MLP neurons of a small language model. Each row is named by its layer, matrix (up: input weights) and neuron, and shows model dimensions 112-239. Each number is 128 + 24 x the weight over its row's rms, rounded and kept within 0 to 255. Numbers have three digits each.
After each neuron's rows, "fires on" lists the tokens most often at its 100 highest values on Wikipedia text that the model never trained on.

L3.up582:110115177146160122135128096119129103130145143126148092121121121119140135168090178122138127143155176152121109110136132153124121122148154096136114117127133161118062165131151094154113126106115175154115084133118099110154096112162154108126113099153124087126137096125141120107101158114100118131134154161117153122144080117099110118113144135111110123097126170151137096148109158101129120169111
fires on: ":", " seasons", "oth", " baseball", "ics"

L5.up1104:105083141103131124126123129113156154080143091128127114134119118098162122112118099147105085073093115124129090156168117085112100092103120152147122134111086092124107153095166107130064184133116111162135121098143077124137151115127115142112152156122104111113106140146115133117162147145101098145128060133170164161135138128163102166126143093103108129166139165103154175128142089152127141109137
fires on: ",", "–", " included"

L3.up1446:107114130141187100137117124141165100120153119143143109139142117110130108138142119146141159139069164142076146136148126117146156113124155116130146094127121100151151099124129138089119133088135094103094122144129119126173085130144094182114095137135087155123094125154128151123134150108112164141138102139124069119159163144102108134094149148140136101185117116144132119157118112139129126130117
fires on: " |"

L3.up954:118097118122143096134120158129123131182108114167083112115150111107122154084124121149160164114114134133135160139136143126100118121163088139132078103116152105159141124165136137095106140089137137146093166129154131136102098119105097114134126136129126134118181127117104176129126130137126175145076094095191140141117157147125094158137142155155140100155140135158111138119101114161091149129129
fires on: "|", " an", " first"

L3.up1574:101116143132140172102098139098111096168126138140097141162177142106095135114176128139136094149137128102131137129100122108111141144122111137129115126118153120128138093097123127117160060124137111121110124134165115111159127185144080136119120115098127172136117116113127153119189084149102122131159140135131106130119122086155115117163127133147188123148111130113092100065135146143126111122138
fires on: ".", "win"

L5.up366:161114148118131144130110110083112130141139127130137124094148124159160148158136124132107114132145086116131134122118136152109143091141142142140123106120128110112126113121106178147134159131123129128104135099183084136165110122118129147096128144157121162084101181123079078133149146107167127122099161093125120149098099103095128141150152114100087091175164141131115154090118122160122101130131
fires on: " to", " than", " was", " have", " for", ":"

L3.up418:153175123139143099171084114112134106142126091120114099131086112104166110151160116126158144109113100102130166101126123146151117121108116146170119118112136102135137122148078093101179117156118144184120127147144117108130122179116102132152111172120124112130066126123100151142142136158125170158110168134141116128132129143119117154131107118140102169135169097147155136096096151129145131135111
fires on: ".", " where", " against", "ating", " only", " many"

L3.up1005:131128100116083135143116154114111125122137105126139140119109117108125136117160128142166111161132162131120104122174128094126141125197125144111143079208212154084124113152136123126122104148128142167173112166114111168137112092168110112151117107114133120124156111121107139142152109139108099099141172082143144139137122145114103086062136126098104142147087128120140138150127122135172151120149
fires on: " close", " near", " space", " floor", " Ja", " platform"

L5.up1951:079110108136105077143095100122157142137091076100092128099122145137141117144125111127153128127115110142119118121115162122100121156172152107103126115144137115163078131136090159115173164113115112122151177149112104162143125130169109120133156169128134153144112130138084121155182102149140119110141058101117110133123133112101157169093143121144094060140130128115147132134115081161112159131144
fires on: ",", " As", " 2010", " Ji"

L3.up1480:138123127089097088143098159123119142122152109130159116149132150111127147105104127216152126101127109121133157188111126141118125109116106157149139106118141122107096067159108133130134133144136042191131129138140120137141124133166112097144098121135116156111094140146169126146126155148105107113143088154108142161100137122142099132118149113151124130144141146137146158100146109098082120144102
fires on: "s", "ly", "es", " (", "ies"

L5.up328:115166117123129123107141133126113156125145128096137145095104134159127144146162129150105124106146115103091124137144109129124160113158133122168127143109108163163092125142033131141140135113101150141151129141083088120140180116116142166105134148113072143145136092144090158131121123135151173113122084146130123137163094116118111113126142101108172121092135126119154143135163110145102118143116
fires on: ",", " Zealand", " up", " exc"

L5.up520:142119127135133147167135153123100126167161128143156158134120118126091114118123153154086098115158091096085127162108131130140145085122121105157138133104177142139159137141121110153129137116131116118076158113149142125161155141141138133123119103111136116103109159147166124132092141112117124124153106132118157187154137137153103145166126119098133137097113117135096181124131111135143139129142
fires on: " in", " on", " to", "ange", "D", " $"

L5.up361:116150149083104130193134086144106131130131125126107140148123116100096064139113133137163097105115124142104057077118183091120160094147112092085110110143149133139121127160098141156155114082129156139110102148148151125092132151102123144124102148116129134108154096136095079104180165138150137119155152104117132111083116094138155133140164122115126100143096126136118103134107120151079141151132
fires on: "-", "–"

L3.up607:114127109117128131133155122114098145112143144105077104131171092107128129125137134120144137106183137116110161143123144121146096182165125106135136159136114132108098121098098128112111127155116119146164114096161088160097111116154127113109118122127120144111155153137147112123105073184130185144127135159136120144134147127137108118093103128139162166135120124142122129100083141120144129175129
fires on: ".", "all", "'", "ly", "mer"

L3.up1791:090104137117140166129130156139114119109176136128153147124122105092140135092073119111123138092131159102112097118112060125125135123154151163089123171095106137130118131162089130147094147113153137097128112126123107118165133112130088148132113135131161161161128108127133123173135103133099134157124133181114152165159138084140171135127124121119104111157107130092098126123106152136140173136106
fires on: ",", " There", " there", "ated"

L5.up1411:121124112132107155109101155193119142168093146140135122100142128165147115172124136136140159098126106138151128126153104109128127172118143117107132118169129111114135096091107128072111088127129113118155200140120146140116107153152124155144080126107103164155132151139120109098093169115141082148132104125131126092132156124142104125147144147169126094111156117122129106136112149121099123122131
fires on: ".", "n", " York", " African"

L5.up113:113169143101186114167137085153161140098161083140125150141159159125123122136149145128150116128125109147140139103135146164104149128134151138142139131147152137101138146084158123163134097156097126144093150100158114111112115126099124154121133102110129103142077132157114112138145131144141113134139135173129136096102109084149125121131135125125108108160158143124104139199097123090135155137117
fires on: "ing", "s", "'", "e", "als", "r"

L5.up1773:104157145142141123157134093191104154154157064127116126116119161099128119158092089121147079127133128123105144131139160112148111137101112115113149156151139128169116108160098121157122176109138163123113123134141117149122118153108147113130092111149132112128162131141118112139182108097107112102152123134131115118115143141132130155145160145077133113117111111108118134094133127101106094094097
fires on: "-", "|", "T", "ter", "D", " Ah"

L5.up935:146087152124128139165112079144135162106171120166173114119165109119121144135143173136146140119097118117111139094138118122099096099145093143141146068089130122162102119130155133114079169120074134148117182114110127136150132161152087133148116137135105142112109109135125138168145114128098146143117109117131162143174124100127086142134094113096102114154134138113131127086136089118139094115183
fires on: " |", " May"

L3.up552:115122123139151090150115114105121112155128137159139121129119094134085100148094131156089132153127155089102177175130164111139136152111126137130110117114138144129133115099159143151093124137101134130103148113156116139127104153131123121120115137140129158125143120121091144168162113138154104123187152099200100115106149112156126096149125159133134124124153154087102110119126140159145179138149
fires on: ":", "-"

L5.up1007:084121132113099096138122110122136113144128096095148136134143131111101116121095100137182140129082121136130085131162124142131154101166086126170119128110153137139120129190119121089170092115102184108127139130182111136145151102155134130180156130089138131119096099135063152140121100143135135089145136127154138148153108107135100083105113133146148119143112144082101155089120166141119119146183
fires on: "–", "z", ".", " res"

L3.up227:084124135106143088158095146108152127160119116143142159161153079121129101099098089125093109067141112133134163082131122096175114143140149129112086110095182152138121110135139157114098117097114128136132156122139126151128157177116107145117115140168112152102121156132117126165128137123106150132100133110153106137144136089149160125139140116145114083170138122134094119146123127164105124081123
fires on: "ed", "ted", " in", "ated"

L5.up1186:106100120141136140143126142131126116122121129103122116136133110113151119149151144126121123080116153131112115148124106171110138142139148124165144159209116143099121094094107106131148186121091130089128150134122171126104086128143148128107154130114128148130127109132124104161141114151095130135141104150124177111113146150146095132084115135161155086174138139116193127115136135119133074136112
fires on: " to", "s", "t", " town", "a"

L5.up22:141132115110104156143079128152143097151152094116112135143112131122149111164135113147132115126098074120113114127092147158141138185155156138167131086122149140111105093150166167140108100140127142113124110103129103122161137111089154129127127155118115178154115101134123085132090127157088095083135106092127113092122101114162144106134156098132084133141062093145152100131088150136152147124104
fires on: "n", "t", "s", "z", "e"

L5.up500:151094142086151108168131147133098081137125136151142141134140088132150162132127131084173162136152131118084112148132107145082140075111108147118110152141081137105111137071130140133163127089098136125115112131129125087173147113166127137163137072147114117138139133153132097148116112168126131132127149127119113153114131133144108126141165141089141115120153148136133124160156122100164110145097
fires on: " |", " to", "\n\n", "ile", "="

L5.up858:154139117136114148183121114120140086122113143158137144108130108089095104168103174144154172094132149095088112132133152166131135125138138099145137081112093094144120077125146103141135087129095165151123125143087142116131115172178116111084121111125126164105120079122097154111147136145122138127131162130124177141119117119134144093126136130152141132093141122130123141119117125137107144132130
fires on: "-", " not", "hi", "–", "cl", "V"

L3.up1141:139122094131159170183102145147102111138133122106139153134123112091132189138107084122086150129133089118103144150114119144119162119115163153130105109132125113142123133123101098100163133127125140096093178113183143070133111112131118153131134137103132127111141141128102149135170094115124133108129149130143113110094121084130153118106130141147144128116127166106121089132123142151102162088141
fires on: " to", ",", " that"

L5.up632:138112145099120140137095114141109194104109119168142092135160138071139127101126123178084149126102171124124124119135119115110176150144119145111111155116149141137109098167151092153125128121126151140117125097133093109107153149131146123116082140116139110111145126153136146148145108129098091119128119107123133139140160133126136156099121147128135094148134140112073143108093122170123103142155
fires on: " to", " and", " or", " career", " is"

L5.up445:093098162147145108120138122131113152103152136190155151135110131122141140098117135162148089101110097134100100131159145195134124114128172120154108134152118103082118122135114116131110085156115128146109148141138107128164116096102136172123143128107119140139167093167112078156111204168115133147091110122099097103098114152124175142149098145094108132109133143127123156145085070142116092119125
fires on: "'", "\n", "e", " round", " finished"

L5.up1323:132128128109125136149141129132095107121117150139120163126147171103115117150089105142115113090109109096073156121129123159121129143093147156113124064189146166129151133172112133169165129043112188109136136123127175159093150159100081121141137104143107111111092123131098156128148099163094112123122175080132123157133123150147146081140158115108088128123131183152124138127084139131099153127135
fires on: "th", "s", "d", "st", "nce", "ence"

L5.up588:131105128091128137158130111147089096174126158147082147137113132080093095163153153121120115092162123088131138127131120123144105172155112109160129151202180150135122165118157113101143134116108128103111122103119118156135120109137143128099115107120128157108114144131155143097150135120101126144155103160130138119106122140131124083146157116163094165099087143171114108136131133127142180143151
fires on: "."

L3.up1569:161106123105142097121077091148121177115128125118118126171108146116151123145080087148135143077099120101111169145133138153126123089161110124130134182129117106094112134128139129113110142134103118115083129133140099146150160126123133172146130138095108133132144137136172134144137131143125120131125089107134113121130133131109125107135179142110121108149146155105130201147142132133138186123156
fires on: " |", " 6", " 5", "6"

L5.up1969:112156137110120146138117141102099144086184115143178168109123086131179107140104146163130120138148129096125108099087119126115135146120170151149098193131141142149144134142155124115107121123133144134125143134171079128135177137125141155119076118160113112112097140119123153098136129131136115136112154072138139096113109148150113148113128121156098152148106161131121152129105134155119092112125
fires on: "s", " m", " was", " |"

L3.up1254:100174133107124086157118141194131178123136127107150125124113089125158140144120127168187131123149104169140167119090119132152094120106115131112125156147114174126143103090129131139124161110108160177112117117164139150080161146171131133165156116132106149144122139139151121137136137125114159135120132111135146142145151150100071126155155147124133132144141124125144152149090111124135117122167
fires on: "s", "ly", "t", "ting", ".", "rs"

L3.up787:071101104128106114160160115123136138138090160161133162104135060154157089149090151131123095127171123156105101075108140136129128118153125096125129132108072110138136117136121158153144149118131107174109144098080116119132107107152128109083121151111131140118143100128113165116153080127123152119118153154134169136117145141123126106088116152131136106120136127129103155144116076150108131152083
fires on: "-", "=", ":", "mb", " College"

L5.up1795:100119127131142150146134142142135156148124109131152116090135097134143143157138151153096158124080129129141150146155150095140156097128130135093132098127101068187076155112097112132079202134107147126125122126128112070109154136123113132082162116148134131146148090124119125141151147111119098116107139114109137099130178139139087130122096140144123084143153134114196141133096160163113128135105
fires on: " |", "–", "|", " 3", "\n\n", " overs"

L5.up789:065123163134125110145152125118141115105130071128126116130115167122140119136173154115143122086079105092137133119117134114130159111097182154128099182117140110102144120157115127113137112119107100136142139134102121142155133103141134102145129172172121161113141119150111083166138119095105126141124108149137105161146113112147080114157134124134114143145131112142166123137118130139115115110137
fires on: ",", " be"

L5.up516:134128141165163133154083138124094132120145154135141101123101102114134119110123152119173147126140117072118108136105133091134118089127116105182149141131131177119134108105070128144147126135099125150138139140129156154071173152164166120123104093160110134140131123149141145167169151096131104130098124114151112121124142123107139141126135132120133104089150103095100114114078120107150140119142
fires on: ",", ".", " for", " and", "/"

L5.up1026:124146131106083148104048137125119123133103118144122167126132105114139096070144136133147148121098094117124152139111125121118123116131103109093153141156173124192101118151132132152136146159149107125142095137111132171137126097135193155118108141158099130120151120135107086124108125132058136131106116107104137104097138152119077097127107139098143101069122152159122120141109098099124171084139
fires on: "s", " Ho", ",", " E", "st", "si"

L3.up428:149134138132169135079137055119124134141119079126141151109152141107143141127156097109122101108126135130117174107112156133113116066086145139111101130139148118108119100156146135185102077136130106165111161138162103093140117131097154123104142120106105144140123166160123104091103145128135136131159085133147108167151099126132122133162144122085108135168123109129133128112121056133127139153108
fires on: "  ", ":", " of", "=", "."

L5.up817:134097148103162134173069106194123174124161121161114105132123151113187164121107116126142106152073129103110089169127141112159100137172111114097154112121108153139116121156151149163099110116137116186118155085145117081151138143089122134130091083123095121120150106099144144130152114121117141124148105092144108123120178154128094115138124133106132104124115194161107141118136093139128170152134
fires on: "\n\n", " =", " is"

L5.up474:127147128139144143132101104112094135123103095125140113156138117166143148141161116140167116105153119120115158082100159097074152107140113130114118151117109125100113141149114133137113145087114151185108127141108119125108111128130155118151126146121129134144137140146119101107150114145135116132179139079123127120120110145084088166133149126122142138092109157115150151103114092127128132155111
fires on: " of", ":", "r", "'", "ter", "la"

L5.up777:131146124148128100116136117105071123122167127154139116147099133130153129141209070150136082131143137104113144186134099109116115115154119086084108087127083139126085135112130153113111194159137115107129129144111155112107148089144190150122111105152100193126127136121138104120116096150105148135143090112148113134176149193104099062097135136095164116109144100167146128047132116114134157110110
fires on: "w", "le", " on", "r", " to", " Cru"

L5.up1075:151155103135136166140132136121133118118141166156141150141127137076087111117108133111150120125129128142123074113126073083096176091123125115126080069127131113103125131097117119134130164063121127117124152127096109148120118080111120143161096120112088135133154109129165097116119101094139130161155159116146114140170152136149116138136151140152170121132119094133154076085125120144143119099122
fires on: " of", " O", ".", " So", "D"

L5.up364:119171128108129137164093126174134092099170118117145147090147122106134116088099095148144136102103085155110134088162128159141128135146123135075122171115107086150126151134149152094130092150108133169126130125103099160154113158115125108162139127128124098135126116151091097164157090116170161114181168078119136129111122157157118123151135121150142127116118119124140160125107141135133131127120
fires on: "'", "re", "al", "en", "nd", " had"

L5.up3:142115116135158090129129109133119143086096100112085121104128184142137102155094076135157096096125114144112107104124164104096142064167120142138129143117089116109110086154093125185113150106124140113129156111121132121134112104110078137089124134132162118134130167124070156152174147169112123138096172155145104131106098104147161146146172133117141146152109102130138119173104060093089151155146
fires on: " |", "ch", "m", "ly", "h"

L5.up756:150047109128116154132158112110092156108145063136127146142119160134160117136137129144098117092147137100115117168143149099148145115118147113154119120137089133171143080110122140120149115134124132173110088115131111125155116101108128106115130128193098141137151092127134113139135112179106122128105080127134141115152133156157115149168171139109085175117146139162153108096129125187135158139153
fires on: ",", "nt", " piece", "ist", "ant", " name"

L3.up686:145131119157111118119085140121116142148151118141159129161123142135111126148139083115077128140119142149137159094133124115081132118145126157152140092136130127075172130081119102102139121112138136143127126124138132146124097141145112137168159143163104144109144116114122082132076122133111129100112094105125132145165128140134123119123126120152101110150145155109137132119146116165141158159090
fires on: "|", "cc", " top", " Racing", " Japanese", " ("

L5.up1454:128121117110110156145111136174086127085116131157116157141154130122173116122119094166163110101094128094129139124129159135133128138125144115142106113142105131116180088123173149135161141151155121094084105102132122155144141124114067119127135152157127126117135157141112081165100128137144122107152127090157150104102149112149086128128159083098110126138101162146077132108112140145112081108129
fires on: " |", "  ", "mb"

L5.up2027:127124158126094133167102122154110124092122133099109098131136118111134095113135159149104123066113163113107108114126150150141106143142160124086080113154114106127117137101097129127133098119117153140124152150123098149157127126110153129129122167098067167149119087131117132188181140082101126122122113118084121123131122134104128129160179148121092140152150170168137127129118154168098144113151
fires on: " also", ".", " that", " still", "rs", " he"

L5.up1208:146129119123146128137104161087157130139147115168136086169107118140117110109132142158155124133099120083133121145120120117128107124108152107127167096151153137124159092117137120130177097117105144120154178109139105096083161138195147120107145147152106124132118093150139116095117111113106170080109156137113115111155139130161129141091120136117152082122080133151166103084102111155126124129098
fires on: " and", " or", ".", "'", " in"

L3.up21:138092117092126138132108108141121162127104129166103168123112114128178115089103127147131082119097112187086124130150124130121157127096135125106140154106140128133147136124106155108111126113091086138139127144180120089132131107137092134135141119094091134119150105143082169128141152154142139129135138127125106107157148159147113136144129120113137130147151115092122158135150052144090126138125
fires on: ",", " |"

L3.up473:131122128126155126094099095128111139088105118169139111119141140136092130153143117130091116086123169127117049137136144116158121126145168129138121132129086128110143123142175117079078142156148142141113149109142124124134141133156117101154143141122088139114129152114168138145117085110091117122206097140125148131102177113121134119151120137128144124144138141176128137116116100137139138093125
fires on: ",", " that", "cing", "K", " Korea"

L5.up934:115084144110142120222106150117133121098147118121098145087101120112110082153119153127129078138099133167126104117094160105144126115150144115089130135123140144118078148128136191164126093139107136131123121108144126132133159098114113122124141147136102164147138151127142108137129132123079109128126156115111091095115116086093136146193119107119088124147168136132136131090110098097125168083131
fires on: "s", "t", "nt", "ou", " and"

L5.up1787:121124107165140116172146115084118122124134131127114114130121109126134123149133165131110167109110146123125149156136127137119148119102149134094113151146128115101112096111108183068120121120079128116158123102108106098128096137143135101125155111177133181143139098123115119117115090124112144155115136119120175127113135140154087117114128143143163117085146172164127127085129095164103101159141
fires on: "'", " and", "t", "6", "7", " ground"

L5.up552:140143100114166125118105144079139060160116130174101155131090083137148093118138143135130087141105138094099132115110126166127161111156099156144084135124156124094150106122169150146086125134141112210088144071090103121138161130176164129122104122161094130117150136139104165087097133109113164140143145129140139139112115103115150134114114120069145155154099148140145104138168134115089149151082
fires on: "-", "=", "s"

L3.up53:129139110131108097160122135141109116140139133143118122170151131122152144133133106096137121148148097092148125150144114156102152083100123115137114066153142147107097118165121135180096128124107107146122163133170124132122177182114139127116165087161162137100121135125115091123144091143113145060135118082146129136099162150122139132158150154154092120150119154108115127168077161088170119094111
fires on: "ing", " used", "or", " |", "rou", "r"

L3.up168:131086118142138121124128138133117167105108162118145105106118140121142144108123131147110097129163124068123140144107093111157134137159132103084128169144123121126113151161140149087088151153135135177129100101158137101098152083100135125170097109162094096140128133144125156128123135119100161166123072109150132134146163140157128132161144145089154156086139104131115121124087124125146131117129
fires on: " =", "=", " 4", ";", " 99"

L3.up1948:146140089110092108145147101140136109105156122140089143106114179089145130101091075118150119136130164103116128120148121152100129136107131152114113148099122106085124109094177092103112070134091089158122111128131148108137131103135171134119100147130123080123125112123103108117164116153127137160152176122138162135112146123124131097117148159091164124121108110137138119124172092160121076135113
fires on: "-", " is", " end", " as", "="

L5.up255:061142163099176159136092143126080193132114105114132099123150197070140120144134165129134132099090112116106121147120116148143117101172071134115166114118133137131116094156163131152134130150125140147141151122104140152153141130142103124174121115142083140110135129120102117125163135120122111113119135125129104149114169128184086145140112139179100107155144140140158127102084147114147130126114
fires on: "\n", "ss", "we", " Em"

L5.up1598:134145118131124113107166102178124188129103141168133145108173152109121125162119128101161155137125123165117122100150134113098123125150127129127110112087087120096128122114100090096120074145088146128122214139126101160134148106147095153110109119147124122115149141145109126146116119156166161146129104097151126115161066139167129154137126165119144108106114126119144136106156096141109088162143
fires on: " of", " in", " time", " |", " career"

L3.up1406:143130106119102135116121129141125098157139124131129135135148146116101110102129125103161140158133136125116149159111161185109113146102149120087135135128170156156113139131170124157118106156087127166099158138121117138158124151105107119173119142115130139164093116136128085140137163098119098169169169120155114146135107137128117154150105111123139151137150127128081122112135144165082166135134
fires on: ":", " :", " feature", " |", " completed", " as"

L5.up318:119119132142133133117117122161084162119132130101120131132152176142116177130109123138146106142143122095146107155086141105082155142152129136135093160106135132102104138089114131164079134131116057135110149106145109112132140136104135127144133120084099121127144174138106122115131079179139116187125120121154145116133122137132106130131189107135096062153119122169109141112144141148141129141111
fires on: " |", ".", "st", "6", "y", " issue"

L3.up1509:122117179094121071150103120166089132184152156148129095111129133103140137117172134157189113130135121131119106145136129071147112112160153136157115121130135126142118075101151150139093082141106106140158124106125070141159124158121131132113109130130112160136150119105109128167115138158146140152125169111156118100109141136127132100121126137154159151138185135114117142125144123142112131133106
fires on: " the", "°", ":", " ("

L3.up74:101076129084167103139114108126094087126137112147124150109164133140110093148123095137113092129064110126104113150152139146121113131150119104164157080120112161149114140146172156121071114128095127141112168121194126104111129113125140145109132129128135106133155126148141119150156091124119105135135144109140116138147110132133137144163141144131103120133131120095155067131107121147112117134100
fires on: ".", "|", "\n", " |", "-"

L3.up1503:147110129105166139143084123125114141101099117093171135148125139107171129121159159111160119146095140117097144119084124079145180135161139119096165105167149115141117096110114116120140141101132096083121158126116134157178157086140094095105131143122118155142132170139150092129107114142149122108144108164128106097157127107111110100126168161161143133131147151144135083121131107142098133127153
fires on: " |", " for", " l", " Role"

L5.up1214:147123135083164088164126133123124137144117107137107163101137111138148118105147159158094079124097106144144128164120145126116125110152091109172106123116115108124143135127084126152123099145114133135136170109104137115154133073091131150102128132151091136133156132160114147090156136208161127137136116122149162103101160173151099162147144136114156111121122132145162169154156122105119128132108
fires on: ",", " first", " el"

L5.up1295:152152143110131106144113085134113113126118111165149148129129107105181098124086148180162120075111155143123152118090116118092156100154149099155127137107114096120130180136145132150165131118117139155097152137126172114117104163108104139086111139135128136147142096156131150109159119127123172102132163099120152154117151108120087108130141140135101167144135138099149135117125082158121166149147
fires on: "-", "á", " and", "g"

L5.up467:077086158128129090166107151191124113121137134089127158107124127119156084190082129125110101113140106130121133149129146099092096110103158114151136127119110135136105153144105151151111170117116185111162116126138128148152157139122147115150119105149115105157081155135150093136076108116089120103137148108129120129112120143121140119146140117112124081152143153102151147129152133151124161091109
fires on: "s", "al", "tic", "l", "r", "st"

L5.up392:122128120141171124111109117185141139132202103099123118125146142137122123183124149107142128125111151138138170107120128133142109123137137130107172121131161125097099122115132130116093134116119140124159156126162132162095118151134156155134121117118118148111104124137115092101177154088118134149105106096127122164111080130131135094142106134114116188126162117105124161133154118102101100137101
fires on: "-", "s", "R", "l"

L5.up1545:158128084143113081149104100126140107126115092118179135139129124097108063133116099129191110141110118154114166073123161084114151072152122139111128101100172129157103137124133124086099092105115117101120154127117125120147128143098119138131113141112105117125116146139102136118143140133169143136132143089168130158154138126121141143136113104107070080155140119078153112129097113169131132127137
fires on: ".", " with", " of", " and"

L5.up799:107130140097110065133103122135144138137119119109137181117103157089166135073121220145127131098090129123127119119115132137105148120130122134141166121147114081137131152093201095118134095147134148155117117122133131148108121108127085138144137105113110131107106152122104187113121164107096147119152116133123099158163080145093121140168121135084120109110161128139088116142145143185109150139144
fires on: ":", "ach", " :", "s", "rom", "r"

L5.up1216:143184121115108103133120114140100153120115076114125124141116142129135125098149120150144144095096108132138072088132102144101144146151089125123071125135111147156117093136137140136153138094138111129084107124134143137118132119142127154143098116119113114118111076132099113159146099086154099110134173129134126128161156135115122130129144161110173106132182136093120155099118120123143136142125
fires on: ".", " United", "t", " also", " th", " cr"

L5.up1664:103128114150115126136150108115128123147155141148118119123151115102108158116103128124111119120110086133143194109126099136115161152101130150106123101129128129105137128139147110093068063103098130104100165137120124110136096093157128139124161088163113161138163091143150105126078119098114111147106145102141132120147158116120118146128131129125133119151156168154138099104144163150137122109087
fires on: " and", " (", "|", " f"

L3.up1738:135136162096145069184140119094122114157191072118135133154161152132098123087155124134073141089114127117098096131128152090130105124118126146170106130162094138071159110073130178148098121076094158128144196131148103148115089177159111144128125135133121122132128122148148104162137136124141082130134137111123120139122131090197108112109152083147094081181151131121142158107122110132124136121120
fires on: "ic", "an", "ian", "ous", "ent", "ual"

L5.up1506:120144150152118086175155092122103094115111125115167114072081114144155118131139136132124145117109095096132159104098129116117127078177130128171110093126184109116100118104128137167125142130139107172148118147109122149121143140139094114102175137121132110127115123134098113162129113121143125159112069107129126158105116117119116144168142117140075113112144104129150104129147113145083156148120
fires on: " to", " with", "ica", "na", " August"

L5.up758:119115157156116120162063119170122112166141122151121132148138119092120104114156147131141115139084104122109150116113128081148125120127129089154154143110179137135121136112150130126144134113108120104128126114127091117164161142106139146125136120168139135130147094139138075142087122105130126103121147137170172083119143115113125136128126125107137087147169185108118131115117173172138142111146
fires on: ",", ":", "s", "–", " de", " activity"

L5.up73:114139095151131122103116121105164124160165136140136160138155117102159064154121125122178116118114137094142141119143140120150111095120141141046144115127148114161120145119127130112146148160137141117136151129161118144112100141123155149121122165177123143137139128120135113144127107126101140166158148102150101166112121138138122120139130156073140108084104111151140129147087115094114158153125
fires on: "s", "-", "n", "le", "ed"

L3.up476:111108147116087122124106120144160135109101156121180141118173148101193140117143136138163111162156129160106103122114141109093158143134148109153109113134160163157107132128136086151110098117154138130125103125103117122158091095165093128101131137140140155134122117137154131115163173133110131113102118102139101130137172159132108155124119141138100113135122116145133154111128083196116147103161
fires on: "ff", "amo", " Ji", " class", " growth", " Billboard"

L5.up1560:106156139128137136096113105123081146189098157164165123135124132113132141154168129143126127145176141103135124094138131119126135132138142119114117171115101139128082121101149165074128167160105121138080163098187132110101137117151139117108144114159132115077121071127081156152154109119116094159142129173139158130106143071106159167131129108119109125128153133134105115142144143149137125142179
fires on: "–", " –", ":", "ly", " by"